Weights of a small GPT-style language model, trained from scratch on English Wikipedia: width 448, biases.
MLP neurons of a small language model. Each row is named by its layer, matrix (up: input weights) and neuron, and shows model dimensions 346-441. Each number is 128 + 32 x the weight over its row's rms, rounded and kept within 0 to 255. Numbers have three digits each.
A block is one neuron, or neurons of one layer that tend to fire together. After each block is what it responds to, as a language model described it from the Wikipedia text at the highest values.

L6.up17:084119116094122163113073131140119099157155133161157091120103100214155101061173146168122114169152131197074067107156185150165076157165095159112117092101133083185113126144174083116098077128135151146093088127120158157137107105126110184130177129152124132105108114120123142183211093188076175141
L6.up160:099112123170127132180150138147158066109134173142121126159120154136081139148141150118125064173077167115161109121113114148139105157152099177147137141121115137103134174145144083139149122118125124053163102173108141102131106154174111042112112149131130121104069150145090085095133121149181071180
L6.up163:153110135122170132111092149101131141149146177139116139125125138130095144137124097100117112099135124088114125122124159081163173172095109118099115108105138119070148102138187082100168085098067125069150043103122196094146135073112155110105094084147125115101113110150155193150084157079142114158
L6.up243:122119150133114190101088122140145130141118142134192140123146130140100175092098115123109102148161090184113106132167166122080180154108071073053225158142084144113129131159135132097121122116115146150134152104115155125109074126181117098107120103155143137138119112112173108126106157125108163158
L6.up245:037103131112131130129137111088163173097148167155216126141128165150161169100169118128095085143113082127167150083094195121140086174151130080082130143123047161164172103186145093086123101078071104094097094108173091118084097086134098121137112144130185144108083097116162170173127118139158084125
L6.up465:161173106124154097146129172077127058099123223145116081104131187100121082098120147134089117087059132185088174167071087088135092137117073120143130154146088103133138112118157105089115086087141119166165156131088100063123110140112154165172141148100153107148035067159108148103178179170138078087
L6.up506:120160168165125114120125133131143096095071105176131177162106179106089116106120144104126147138148171152170169165141179144142128149104088094105146174090147083131132114102108139158132096137115099116077114133138104126111139130111152123164103156144149103174114087106120079124208137178112121124
L6.up908:114141138132187147126106090161105092145163115142139072124141156139107135156139112152116085096072128194181138138088228107101121147093147159108187137084036118109139125139119143113091067099147120164087148101090180128148144124153148165128149138123165100130169086095174086170148150136114171108
L6.up1086:100151096096110147154145104100117127133158144137196123204159084139190110119198117197124134170112147158116110110177179192173104132090124159129106131143204100186082107104178066121159066083115126122131129155163144102120114140099140128114107133186162146136144148139121157120131112131110179124
L6.up1129:050085143099122163156148078144113122099146154145148076131099086141171125125166181168100086137096149184121157151049228096175136140129062156127138083106133138144130124181182108157170092096075129110071124115164135081145156162168083127123114125184131146154142165149086134140141106166132139118
L6.up1322:094130125145172126180162130099050036181145129165107125148169179112070104055128093123145105086130080131180109161161132151086162110100130140175163143097132076133053166165188114065130159108074149119099172171101098123102100165097157108151097116143160144116156159150087105101130194117154089140
L6.up1585:074134141100132108116149149149130095084106102159121156156075093132108110144048094123121089096133129141109121111141107147139100122093091130088106095151111100163143183145094068090153110106170146076095148144138194127162093138094154170158083170182121204093130078147113141133102139141185121132
L6.up1639:084102156138125134115179118104109080165144162147124126080176131148151191133114149139102125137105077160117184157132147110081170162069128144105180129086111142126127129144115082145107068155090109147138109179129164084147107093135168097143101136078147154147092178120170133083116128123126126076
L6.up1959:120160114114143184174132089124119177105115128148169118143173147130136139144144132175131107175124105094148098165137094130088105141068106138137109143056128099079092098154173151117143100106131099154139151086127188142122129156127117136157125156152173096120106171134127130085121125135110146137
L6.up1991:052113107100118169146165105182118135100130107212201160130201089107126084119116107134094080135161200155129125127136162100173175123090130127100117127109052079131125104160154178088113076073126147163138106113079185085173049154125134153143090139183159157144088113119153090140089132106083166117
L6.up2530:107115112130118195130145079108101113110139195174128021131120119210166107122206102186106106152136141147122123146087146139115099123165086134138103122143162081200094100154219139127150100077096143139119154157093109098136097114138079142097073167169178139071135179123108147179163120156111142106
Responds to: Word pieces in the middle of uncommon proper names, usually right after a capital initial, such as G-ome-z, N-ec-det, Lok-omot-iv.

L6.up3:132160186040070113179097141122123176194087079129153156138117099166150073167169123145097114129090209121156167135143149134101129140101132156102143137138119138130158126104119099048175138114131106184110113177186128103130160142135095093101156112143121101117151098131177165079134105171118134112
L6.up134:154132126125153125123124123150128106139178124156158070125128179100130105106132076098144125165094192196174116077142084139117151155103113153121129134105172176116107169163143153082121111115140089131127147136116188141166183161109094067171157069077139146134133111139089151123075159097126153128
L6.up151:166114130080157154123071110151077107135110142130151040185125153101138165165093084120154080147144180141125066085166100158138150107129102148127192173129142152088112145101111120149198117101082135160111124134106142148138156136112100123123157138162131147035103084131077115123106146143120111106
L6.up447:124141139100084108135097127146111149135166169157171151144134152117124117160105121127098089128140058123130144114104068135092174167120099101125154153048089156115124163091088126140157099091166115156128215147105169136162154093149100136119142090084146189096158090179120174171097142109120160146
L6.up612:162121135121121153133059089141160110179103134109140108099157115111134092138151170139174147115114130187095126103161079118144138132148153126029104188088165118127089117116147147139180141115159157048119171142139152124115176133112107157159118067114044174165209070170151154172147132161141066084
L6.up828:179136104105116123167091118159089072204116145127149108157107161147148124170121165166074129133071133134099096152124104141105109131124109117159130117106151138123116105071105182121175136159144118111180101175107132107140202104131129194158126094105121099122100121158175103087160051160098155061
L6.up1077:148122099128127115139100139086145123176186114139080148221071151119104127146152091147085161103098102201116082128134140161160153136081078082143179100120122085140110122153128177027137130134142143102157167162127147112137148136086122166138158085136125133139143130163115104166133114158110150078
L6.up1180:099167162136120072149096131100142118197074142139154123106134133103072152146159177136143121142154075126119077138147087162078084124122129123069097138098134150135157112103126132071135162085098202097130094152097126169200150180173125115169180114094124117138032096105094102146128099115112160107
L6.up1371:159135156144151127118127170149131153104117114081145202159147119054080137195131115184127091110162114133141090081138072153084138150152103083128212126152121112183090107102085115073161109081162132090123115071146199124202165126108148096135088144139139183088112178087065122163181145096049110087
L6.up1640:120155118128080182142098110155104153147134111139139163163084109099071189151118147120085081063159081158099087172154119079057165128162088133125170109083139132149138172124120136126148147103119110139160136197099178118185163134102165167137159134140116152132168138110102113112132104179145117069
L6.up1645:072098128084199134163108110158118208182107161112143135135131133114084121119125115154106138117096148149092128156150128146106113083117033142143120120119122157112117097113081168079157091092151123162121116144138170149161169140092121152134169164117129192136111135126043066125175134090110123068
L6.up2026:146148123151071155162114127170163098148148125192145154161100152118063145191122122131150087097125118151181090070130087148185104159096097113064120165163103136149153128109102120070166069119147152110084105183113116089143144139139167105123159129097121142106087091111047147115118099083051114138
L6.up2036:124135106070053105157123125186144064159132153156123150118076131118080113178139129104111109111098110170150080075145154155100122111123083129135129073117162124183136124107099168131170148131150108120132147116134121119161192119076131134130160137074141166154087140174106124135159101130114179053
L6.up2202:118146122161120112155138103171176150155085043185144196184161073157164096129102115144101172040109102153209136088118136155116125140126140102064062163116143095156152154150095121084161148061111131085142068098164220152206127134213137173116109131137122097063117099169056120149096126125127112115
L6.up2393:149147124132137130122153079160119134147122131093149148114130110164092170175124111117104136078120146201147060087139131069090126157061173081098162073125155125137108149151130117120098122141130126101091160107172136159113120186122101094131177118142138132144196067109145172162163109122074133099
L6.up2430:168120093118085119104104102157166094206128124110146098156117127154139053163144125146069108164099132162074100174128131168098110131108126081175109123082105125159083164108132114075164094136074145109124129060181153114122170115152135180103164120086164160126094152172092137153120106126140209099
Responds to: The word right after was/is/became or a past participle, mostly and/or, the, most, also, or mid-word pieces like rem-in-iscent.

L3.up1069:064131078075069141164140105142079133158117139172169081159129070104168041094093118186036129141061098113089071092202142154112205103122110167165163141109166144171160159098134097125164151148092189175187079086132162105140126121132139128110138145131155088114150092155163158169140147124139137077
Responds to: Numbers completing a date, mostly years or day numbers after a month name, "in", or a comma, such as "March 3", "10 April 2022", "in 1991".

L6.up40:093131086089147098131095092152122138134158184146154136132117099102052137144131098168166153089059138171063123151111133105145167141052115080123118135120125144098105177180131152064197139157175167100159154114130096099165159203110152043131185098069103089189107104143156163125157097161135161088
L6.up42:129135120099122115109151137134086156121158157133046113108055154108088108171154063140145176125093100139083151147121090117141184102090098129100166137065093155192096166136139162096102138146107114181118183111111181165148127171101125075146159182136105153118099116119124160168170083112177161121
L6.up127:074098123101135114165091125150152142146098212135131085163063144175115137172078101150098145106150091121091168103103135083110138116140138082100129100085041126134082142173114150129129122147122136167137162116107158178094129107095112166153142159055101135152135138157182161170134057110140152052
L6.up524:059100072104107109131120093110137187099124130153148129138154127173139179183166105170098126061169079133097171119082028166152188133133118087142185162097157104143081105086173137139141135146085138135126158143075154136101163109105119126179112096113099145130104140179094086200133131052150173133
L6.up583:140090069138119115106152156148103158126107157139161182192082112109093100131124083142175163133175071123118133154089082124078161109156113121077155172081121138145037144167149126135163108115175080126046223151146158150165131165096133110126171108123091143140133101164107105176129125114156141127
L6.up717:109120132139150179093122092139152126163122188176125045152148069185107103143101117107095155130108060182059192136049123102113111124152143104159187118061158104132061180205167127137160108143123100100132181158095169115118131101138142083123131118169135095119135125115094148160114109112128170098
L6.up831:144108112116174091191146121117101150133150166172150096154116146131119098117209059134098143128128093169126105085139071147019134138119108102146109096149133133149114160120084172109119099118165125102120169145103111121099167124087117092106166112138108194135084050161140100131176118148144099139
L6.up916:070130135101148082187163094122105181162150158165096066154134081112130096159104106136134136094091066123090105099057154109099126137129130070084160140053158155128128184111155175094125133085084052161175150152172158117185139075138145089172116150088113119074115058176117146160186136158157123126
L6.up1054:111111112130082118130088096188126171112117210176079153118082064145112115166128101137128147136088083114049166166079125176107171138101033049161185172040075102172037175138127120089210091164118161107114205110072111130140163130110093087153124135114138128150123152179087117170165036141131190111
L6.up1110:055083130092131120170088089157127131208091135145142149211150123106150118172170126140099117152118109123117165168143102153095155076108096074043139137133147167094040134185096162089180126135119120133129203161155110126181165136138155139097126150117116127162114166151110170174087113078081154161
L6.up1255:116115110066165097099090126136113164157114144153155146102111104096119144111120101190130084044151150144123121154115097187110171147113093164140154148093143141127101127141111159084117126149170205185071120146084149153122184155106108139204151113094166100121115114124139130121104156194134164128
L6.up1361:170140122092113160127128119127113208131087161146116116109059129160063090199158070141110161105111128198104091108088144156073131137090114074154132124081108140199125139089116194124150145120116131153094191195117124135168143129100078118174162128136087047144102099117151098146138148101167115089
L6.up1622:100110128085123123110123124142151185155111139202063105174093145145125132145135116150088158103107085143107133172109125118101192169091072073115137149071096110167067143206113115103134097144140121151133208127122131124189148148099115134128099121112144128133106152125157108168116116104176193155
L6.up1725:105119132062175118124117114124171167181147181117069098155110106186160142134157145146130147154133090151095138146097043107112184145086084106090184183071104148152113131129134122073117109087126126182161189145116172138220131169135134125129120144109108126128099127124173146169112180102149140123
L6.up1889:120137107091136082207110158143120173199151124130126138078103103136179137092094152119094141116059098146112149126096036153182212180104122097114111115100098143173073112121114125065120099107112113162124222075144101118176160079100124078127144148128142157118097107138112147151137113149082113131
L6.up2603:152141066131131120133132058122104154105170158204118120131090080177091120142115116129113151108150079133091139110144080127126117127114127055088119113154124141204153157130173138115132089102147098122138196110059148069151145148121122133136119158108067071136173134158096102149134168113151093128
Responds to: Fires on the main verb, or its first piece, right after to, a modal, or a subject, e.g. "to commit", "would facilit-", "can prove".

L5.up149:074126021066094051182128128149086110127133128159180152130147105151098109154118120135098113138090099162126151093139095156118112141130082101100169133152129150099135156076152161111125146137081197135148119151046081085157114110088153072140154090171087113125116123099184110130172141111115162038
L5.up824:064152149054129175113153164175090130067095124150172151160157126169051076083101122145089062130093100115135159143164079145158086163145143117107106111131145124157113155156078132100106077098121165113099131063110116127168175166096160085095103126086112134133105112089144167127168124108112106073
L5.up2342:110084125095186124122172119192123148058093106123111138174106140116060121093154065159081153131104186106080162141083139091130089143172093075147167129142159144089113179132167090181064084096149199175154127048060110085160124127158160131167153119175197134112104148164101090144128044157136098082
L5.up2491:151195109064081097137112163172104128150143147154196149088091173151140111150149095093099060140140148133150144141110155110099183115137119149124175106110113185179160102150159134101093107085166098125112108066153151077173157135097201063133119133122103101121097168194179149125124153088189148069
Responds to: Four-digit year tokens finishing a date phrase in narrative text, after months, day commas or "in", e.g. May 1950, "In 2015", "September 20, 2025".

L5.up244:115044126139164080094086128152103114146100174127094137103080137189152113113095115105121122105102131157125152146129134129140175183116071115133153129085085104238144131154151151114159040105107177094159201160117102158147164164121144157094142050090160105100145127140126098169131111090121106140
L5.up857:150151139077088093118152120162147103129126136105143094141161113147138106124137136147108156177139150135112122118103118095096157096117085047169188136111096156138121148093120164129149118117146177102116186091134129118131146140134117121095116120157129128140138166193120137099118078141154097122
L5.up1058:177067139138111091098090135172114137146147148185117173106113081095173086127095091117107109129110176150155216122091109174086180146122080089131151146139128163169115159138111112116185099113136189131142194157149138131114154069056121137142169095111158136106163098124089118151136125168132123147
L5.up1719:168169180115179057134120121129083106158140136151114131163120101137119137116135149165080178139135127167110126129113105193179114120088087093113174105045093108126101151143054107151116103113145105081163151159071140112165139070131145175159141096132154113119181133164095113182161149122138164100
Responds to: Opening word-piece of a multi-piece verb, usually after to, also, would or a subject, such as rel(axes), pred(ict), del(ivers), ret(races).

L3.up1975:085148158196136124122124100168168096158140144109144090134167131153063077129150145185122118082073093161187106130123138124107107116155147085140137111111096117137116167164133151094128074126136144183168093082129150145121193123162144115146108135143105095125081117077127170117157176158110148092
Responds to: Inner word-piece tokens completing proper names of sports clubs, places and people, often in results tables, e.g. Pite(ști), Bos-ch, Hart-le-pool, Stoke City.

L3.up2281:079151084066114082181085139121133107145116145168113059157060100084163129148166127108130156175057070106059119125071145161125162147136187104141175175129126157117074102130125107120151118096121170164157096147135125099175138089066112124070102124108188090074101197150129132183106166132143128109
Responds to: Fires on a sentence's main verb, often a word piece, right after its subject or an auxiliary, in narrative and history text: dissolve, disappears, survived, discovered.

L3.up763:128138110178091194160078085122141125190145100128084102164121170120099163173142081093100140200152076091166047117166127164119106151143147183152139077159074117182122110161150158177141116124079153121156149146155137098143131189085146135111182098085161113148128147145134133138163179083060150111
Responds to: Adverbs and modifiers placed between a subject or auxiliary and the main verb or adjective, such as also, still, and strict-ly, plus closing quotation marks before "and".

L5.up118:077132066151162174162120084154102142134085099123135110141067066110150100105182178114137118133114192180090156148177132118158130144151128060092131111125180108152075082126180165137140084116122147196154124123100140129110089173091131122045186178171164130137136122173109155161144133201077098048
L5.up362:118109140124121158115136118143093099142125129139129099118131108144126123128163142148162140129160164096139168083116108127151162136099178078121177169137142066153133141149121089092172098103098093183129135126119106149151144168083130191147168108144111140154110165136084145083170141121094061125
L5.up1296:092103085077160113159112112167073087134081153186113062162157108143127052132232129142144121151124145145141165126146147131170122182126147130108140143135107067155069078158111109088168128093131119182152077119164133117133120175136086166121162143123148170133157152162125139087122172068103051102
L5.up1787:055104100120195152179121056131124161137066189154125073179130077159104091119198149189162096138117173167122207130163158118125130094112166112081121121115104039146070099114138127120122120101153094177101113131121111151124109142078129180106146165118141149119061159104117112145197143132124068135
Responds to: Words inside or at the start of titles and proper names of works, bands and organizations, often function words such as The, In, Like, After.

L5.up856:126091132103089101111131124161135149140127168147075108079093182120131078149109073143179114113066163149129162182123112144090196131088094128142163207125124130127062137159111162123144126092092184112143189123114101069168153105124098147108179154117201096109077163071106126140168090148158161121
L5.up909:191152138108149116152105092171093144117201183202144167158110127114117107156147089157117114126081082122047141132074060121143165112091066092114096151094169122164075139140079148156174104087107121091077137097079108101093134106094090148159161093159163123184087139180108089159173136153165142126
L5.up1723:137139089127057075133126089153137151107148166176112116091094138139143138154112115108070131110146094120115133151103114142096127153054104107096126127090094073192078185114089165135130115129068128131104174100110142096111177109103075157136142124086162104087122149160082140168149114123132125110
L5.up1979:149153147129177051106136131145120122099179159144146161143113107168108141197110091111175103108113118171121161151151115140059127130070097118089174135114053083146093170120094137068150123149113173146095141069153119139145114121130107151138154095142151086120073178143146165171144121104155149088
Responds to: Main verbs (or their final word piece) that follow a subject, to, or a modal and take an object or clause, as in asserts, convinces, sells.

L3.up1436:114126130080126179204160106127113084129129085179079159145071136129121136166230151118125109108109132125097133135103170113134124137133120071063159178128109129142112189067129119120109131089135166185144133124105133108159155114149101165092185097177168150137122122112152110125153127124149114102
Responds to: Fires on boundary tokens that end a paragraph, list item or sentence, mostly the second newline of a blank line, plus sentence-final periods and table pipes.

L6.up7:127117146096119116189154169187057137111104144111125125090148178110129114091176055101099136116126132103135131082168117118134141110061122088125188171111143135184155162096165115137128143126123130210117155148111143105180162169169092161109146100167116114106145108111121100133091156180179125151
L6.up72:106176144143109167173182131162121200087140150123122099103141193137165110096107071208137115122154180113100118133112103166087167120156069141135176107079074114147155119120117060109114069141129112174150104122152169158142132148110107128106076145101047120140139068165103118119121105108117170104
L6.up98:136053158133176170191162105162098123179128098136097076119105168176086101106147099107179131166136155124140114103103095177122187139139093102137156163093095142156095126161163113156110101093143160139113135114144127130127156123165081127101151121106132072104084156137090129091103089136129115144
L6.up122:132076135050147097189164091172078124158147166190098112091133165115148084094119171137147110128139183110089158096120112133135128092099101109140148151056102111121068142160116095132135092082108129178106112112129139133126103173155097170134122136126120127062058181112112171147118140155175121152
L6.up633:158064139120184097149158148100118116101105166164089082148191123123108080141146169089121052146122125118138120133171131117119090103095121157104141095165107130140107108123089125166098107106164128137156125147138147094115135111137094118149141126110162068146134123155116141137144144146132066127
L6.up804:138103097092155128166095170104088140118098133114134086139134109122155082136099149153078049082120177131116102132120128117133148194149137184151135152074080134112111118120221107158146136130108127174108093077102158121190139099120128058083104134128090188109113089133120102109112126171116101092
L6.up933:089108105127120137123112103161127136104092075110125124110111169174071102130093094084114089131076141196171138133164130127105195111169141155138125073110123135113153184157134092134134095101177130151132122142150073131112108107128083110116185140102029102115128122149113095084124127183151177121
L6.up1194:113149113048157084178068140103151200122105130139099134185111191136100075143115079159074090094103115087141095089150138177098109118105093134136167124120156139142116120072171129079144120109124139117079176097166104092178117130163100128142165189106159134095158114139120043153125110143118134127
L6.up1330:126096118092166115090152130118090131148136158148160107145075109141093156171128076132125125098099119120150136128118138124070184118095157078130108108173106122113093159157103146157130114132092153126141146073067147132159175130093118090119196128104097094134096157143122065135156100155113169066
L6.up1411:119125119088155096191163126128109177125122145117155113106125126172093046122184112124085123152118126111137113141157115145135141118131119158114153135092156182139103112081135109104135127088136168213169095186102134123191125146114121084092141134129129093061106095113149099092144145140105136149
L6.up1570:140183127149167092159097119135051062124149133104103138120120144135144169128155131155115119085088086147123094076105109085144114123025139144180189184156148117167118152087118089082126130104103136130101156084091188128173164125068154081101100140118133093122124103143106112096140127092174100125
L6.up1728:115116143103166117165141081135089135190165105163101096126140127196130037069085097147177113108078146170160096062142160087115133170170139113122177146092167130079162223170184146153135097107180151098122095202120111138172148143093085134171070160155159082092096114145146126151123084132146162168
L6.up2172:074103105136083159125133122206128172099111151076131131167188158117105040101103062166054116102113131164156174145138142121193170113068070140132179121107130116075145119094120109140144075137123114139170166123085190080176141108066164141099096149153106154124160162128049098112094120072170158060
L6.up2456:081150126086190096137174113127099116170134108132141071141137147154170089116159062174109143156124143151080106127122159126145197129101120067162176084106156117181178104100193092105144144082146132109143196128041112088204104211102106112048101131197194147118136094125138064114086148175127113077
L6.up2498:060121088133125128141149136138114151121071167138149093178095168135154105130150098126137117099130159156117147088133147136141104110147136056157117057106148161130185125111119118132126129147161171118141126166127125150131114139081114112086227179102138149104132100117113053071153109118100147076
L6.up2548:131118147107146140093103110085160073133105201177110142128089112116090098133153087144101126049131135135167132151134164124113145148082127141066139163118166136153136170143153125183092092093172189111094060178052055111138137165103066126088171107083159144090137094128105155098133167169119101084
Responds to: Four-digit year tokens that end a date or time phrase, coming after a month, "in", "since", "until" or a dash, such as "24 April 2010" and "since 1990".

L6.up727:108102077120147116164135157149087085091093178150129094146112163093124084147180207144112135112105123145166170115079105154115098122087148157092125127144094138152005103148159158097167081127131149135157184128123082107105123172119127084090180158160192134166134108132070127150136136129093160139
L6.up887:104059165170115138166108079178146130106141163144072066144159179184129123152121118136146129143082144122131144097132133083081133198066068080135166129118127077131109120145127120158147122153076166134110149096137112153155156109136171057118106098103108145117187156177130100120103089127131094109
L6.up922:123116127130173171151094071151132122150127110146125062138102134141092078133102127151078170167123105091121170118108110091112154114072090103122125166141148161106150128096086170126124119119140106143140210104084192139120154159079140115109125125147227116098134167172153133073125135120108138118
L6.up926:126118154101144090100101080146112089152116165135103110135106077112101164086206100116144146161131135165086185146157111091111168087130110097104163130076159111138138113099112089146138135154135116094105165068112079159160138122098157101180145118113178134115130103141177126128071116126103166125
L6.up1060:071145149110129093142102074141103136188175107128126069186069098135130127075106138138116183095116182179096154197127075112088139176100095115121096114149143097146097152114137088134113109106112146130112175169117093153121173124116157097133207125071160139123128130103115094116140099080163119112
L6.up1100:131149153120173093156135116118096091076085146136115080139099124146094112133203134154098188111092147168114108142104089128130181163037147083126151171147097087171126098158096136115112119127119130144085167156116099077201159128071138176149151141108175087043109146105149105049144148139126133121
L6.up1143:104129089114164135108124149119135112099059119144118124117094123130169066143142174097144165125142181163148138184125066100156140118100122107158125108129109064113118100146112086135110116122150101193122137123102148170142131131127089168067115091148157157143052151088103129068183123137116117122
L6.up1390:066102128150149148161107137214099119139076141126136126134077167136139107086129152181110149141127184170106144138137113124154143157154115110067122125128148039159085088169122141127166096083134140172154133114139121181117072190141112155104181175130158188143123134123134131140154148164112144102
L6.up1669:089141133115143094176121098181075127155139137107160147183075153144100115134125142194111104133087129160064090115073131113101138129052099078103194108135113152095103121101136102136141074089142154135097089109118103070118125157077172088079142117162141127124110145093161068127172055169138114122
L6.up1817:080160131114217093130128090103149121096107150196125119113086121148131126115124130134154174109132112113079141161079067102116182112084151094115154103131114114119134162135096120124193122127110101142082158171041099111146207162128110095069124120171120089126108107209126138115134109154111149120
L6.up1846:125109109116182147130123139190143128117105140129172127181126099120131131156190108192173105130116078146085168166087090102089150129091117096155125118057165135071085117179128135133135118150146131126096149097136167156116143136070119123169125148123173106096121079108128091147162109144115125067
L6.up1849:087104118150193118156111119183125102146119107113027144143093086155070117134147130138149156175100133158114170096057107105080133111078132109128189140077105054141118181146181181168202128153119110150135151146188089125142140129147127114133176139066157125131181178120174200129168114146150078129
L6.up1948:073106152122106147198162139180076087128091124128140108151155112147132090135124129136123087090061167208112134100171106140148148105086139087076125089116141081104122074052087106089166049092101168157113122090107138147100074179114177120052169170175138162109140103172110126118100158108094090076
L6.up2363:133137164125139100152119096183164105198095153137113081124114129150127144143151126111134109128047170187101160121104093146154171152121130118118138135072144103173091132109092162158127076074162175117096147085068131175157110164107161207167171124147139136113119155124088130111131113050168163122
L6.up2431:043076086096131187135119083166058132127060160133111117117148085141117092095207161150156183115159194163096133102150106115153151126111121076134106157146167034145099100134139114159152115140125084183165125121116113118109090189118117178042148164123147142114061144164103123105196160155110090121
L6.up2531:151089129075097077129204099101120126138133116107123128151116111114154107157083140187116126137150121193122095137102094077067155121162049085174146173131115130143136172146172185106131099098120121092141194114120150130175131136123110135136160117154088079035118108110118115143173112192170121114
Responds to: Word tokens in the middle of quoted song or work titles, mostly verbs after pronouns or "Don't", e.g. "I Don't Like Love", "You'll Love It", "Get It Right".

L5.up367:039160110104174103194097133110131126090113155169119117149127188093112094131111170131132109031132116174094124153122125129155136092129148143124174143100104118165143146161155162104122082063121124158105138098079154124125125118223138118113128126186152124116116115110130147103133115110115101071
L5.up1443:070136157133166124123137172184111160147130151178139136171153168130150082155152121219047150102123120119124119169160101050159087145118158143133144161131160075142090143129075067127094153140153126127126121128123158113091168156156140128130162170140171118097089111121099170120172086150140102107
L5.up2012:101177163121108201137131132151104155111090194144105138130113102104161147111143083062049114141102195115148141098116165106135047160097129131158100148121148092167126095160176138106078131140142108156094131163103144103131136131183157154164161097155155149155134142148097157101108142143076145099
L5.up2325:122190131108109126158178080116159092128066143145141102209127155148085155157100100146151127102124143136112155157131074124047126139125100134118138163116108139124130132124154168143089114094146174147125172125105144098159156074120131181159106122143162117132132091071094090099118123108165102144
Responds to: The word piece right after a word's first capital letter, mostly T, Y, S, Ch, in names of places, people and fonts, e.g. T-ok(yo), Y-ak(ima), T-ex(as).

L6.up268:120160126088092106128105113127139159184070118161168170167099139174113189137185110110085091130062114121096099113052173140180174122100124102122120165136192108139112142089093137125198156114153130082168140141129098092209174187173100101085142164112153141100159105106123155118081113178139093132
L6.up363:038161102038160162151118152131153095125158118193044130084149148096118167135125064200112062064108184131083091143112099148166098137135117109071168107082125155099129097116185115154092118141139176138128174139129157144150114165176168130126170135168094181105105110120093122111169133129102126089
L6.up384:102066125121132171166124133147184184118134116152106217167123110069147090110120123176129089102097138148168123127138142147116134150146113106092159126098129103093101139081142173125085121073134171125112152158169115107159123112097135179068204086124116165069115135108104148140111125109084085083
L6.up428:161091157153175084234087165126098036124160085157090091096138097134064114144097109167130132056106117140064121158145198093139128139075092080077125139101110114088103117119127119138168107057128170199110157063143125134093118100158083153123095107159168116067110162142135150111143105147123154144
L6.up732:125094105094146112166138145124162047178128088181126133127109154153077144128178146156084148119168159119133141195086142119175110072147101126106100122113077102161088100124168176112155104058134155118136134165099168114151125203136144159131137104109158112090126194116090137146110128063128162094
L6.up1003:113143124138097136135109108103137183172161075149173103107114118089051209131218132134109134093107137134102126102073102168089125124119118122108138113179143131193102143123197123152091136099130199195119118131143119095098095135138069152146144117150162115133083092126085135152126077028056142058
L6.up1267:090121105094145094127091126111123120155071143165149175149097113112113180112240173122103125089105118120072123156110145142133192135147127091058120184094110139150119100099161205140183134081162097100159168162176162067163144212152145140131122150172158137156092149139167132147117083187092106128
L6.up1430:106122172111132139140078137149146055133171104120099149066133138101088116109195117165107182078082068178170164172078140143087130078130157152145071128130171137163128206150121137117117089128210174132075135131101149134130194110132165174075130023151110128170131124137147146146168131117103175060
L6.up1619:134131077082142076182077088150071096109144111130107125120128138107124134156143112140138118161119172130153135102131146138119095160130138109107198195124152138154146180127168124084143123166126112177166149098144103078207179113157103142138165118139150106065094125102108114124121097059175167125
L6.up1620:088135095151179157158141098152067105112089081117096139133108115147076156145155137113148150139118110187086139125068091108152163142105109069176140154157103135138145140119118121159137071092123136141126115082078127124164130123124174150113177110156157113133068127140080143059206148172089128141
L6.up2007:042095136104129134150152145153124095155151145183092118088174079117125129142152123108189058140092139135094170180131075132107087170152100126059141115121078075119088161123102124168104166139188189149134115150175117136120141151122159165075152115037129182104113139101109067151104120155171175138
L6.up2249:099080150099135120111063135168162152084153132154106151092085157112100150115131088122127105125081143139174164155132147098114112144083170140150137176095162103150156159150167118110071112108132119133151165095087142097207186145080098106123185137113143091106124099104146134090122175145155156080
L6.up2316:136137161155174186090080156163096160089169146145138101107122178131118155122143166162128070108118124106096073069181113145076120157116145092098204138130104086155122074112098124097131132132168150184164114103097119058113130083130093127105129126121134138111093092105151080098095161062156124117
L6.up2558:110103151069123084192141112090115175146148091113103111166108149110106152117160098144073069107107146118133140184163153170086099119136103082049117142161125095115040132112165138111151076076144108157145157101138055111151177138126084143164192081152107177041129201148066097119151150131103131067
L6.up2563:096113125149122167130126075166187124082118182183072192088092120189114111171191169120141096125104162164103116178127078137149089159158113056111097138072101115091136116168172169155146128141153195160099135134114165149120112158152092133140163098137137156076102142155037120156186129117124170130
L6.up2658:068146173107170118116144159108076127109119108218044107099113097126060189109120095123144085049078133119101114145039104117141048195130139130134120160108104155112146131082174118107096094143142109108133182129111172122145070154102123111113116110126170055168132098091108128130135132141184141130
Responds to: Line breaks ending a list item, paragraph or table row before a new item, heading or sentence, plus some sentence-final periods and leading table pipes.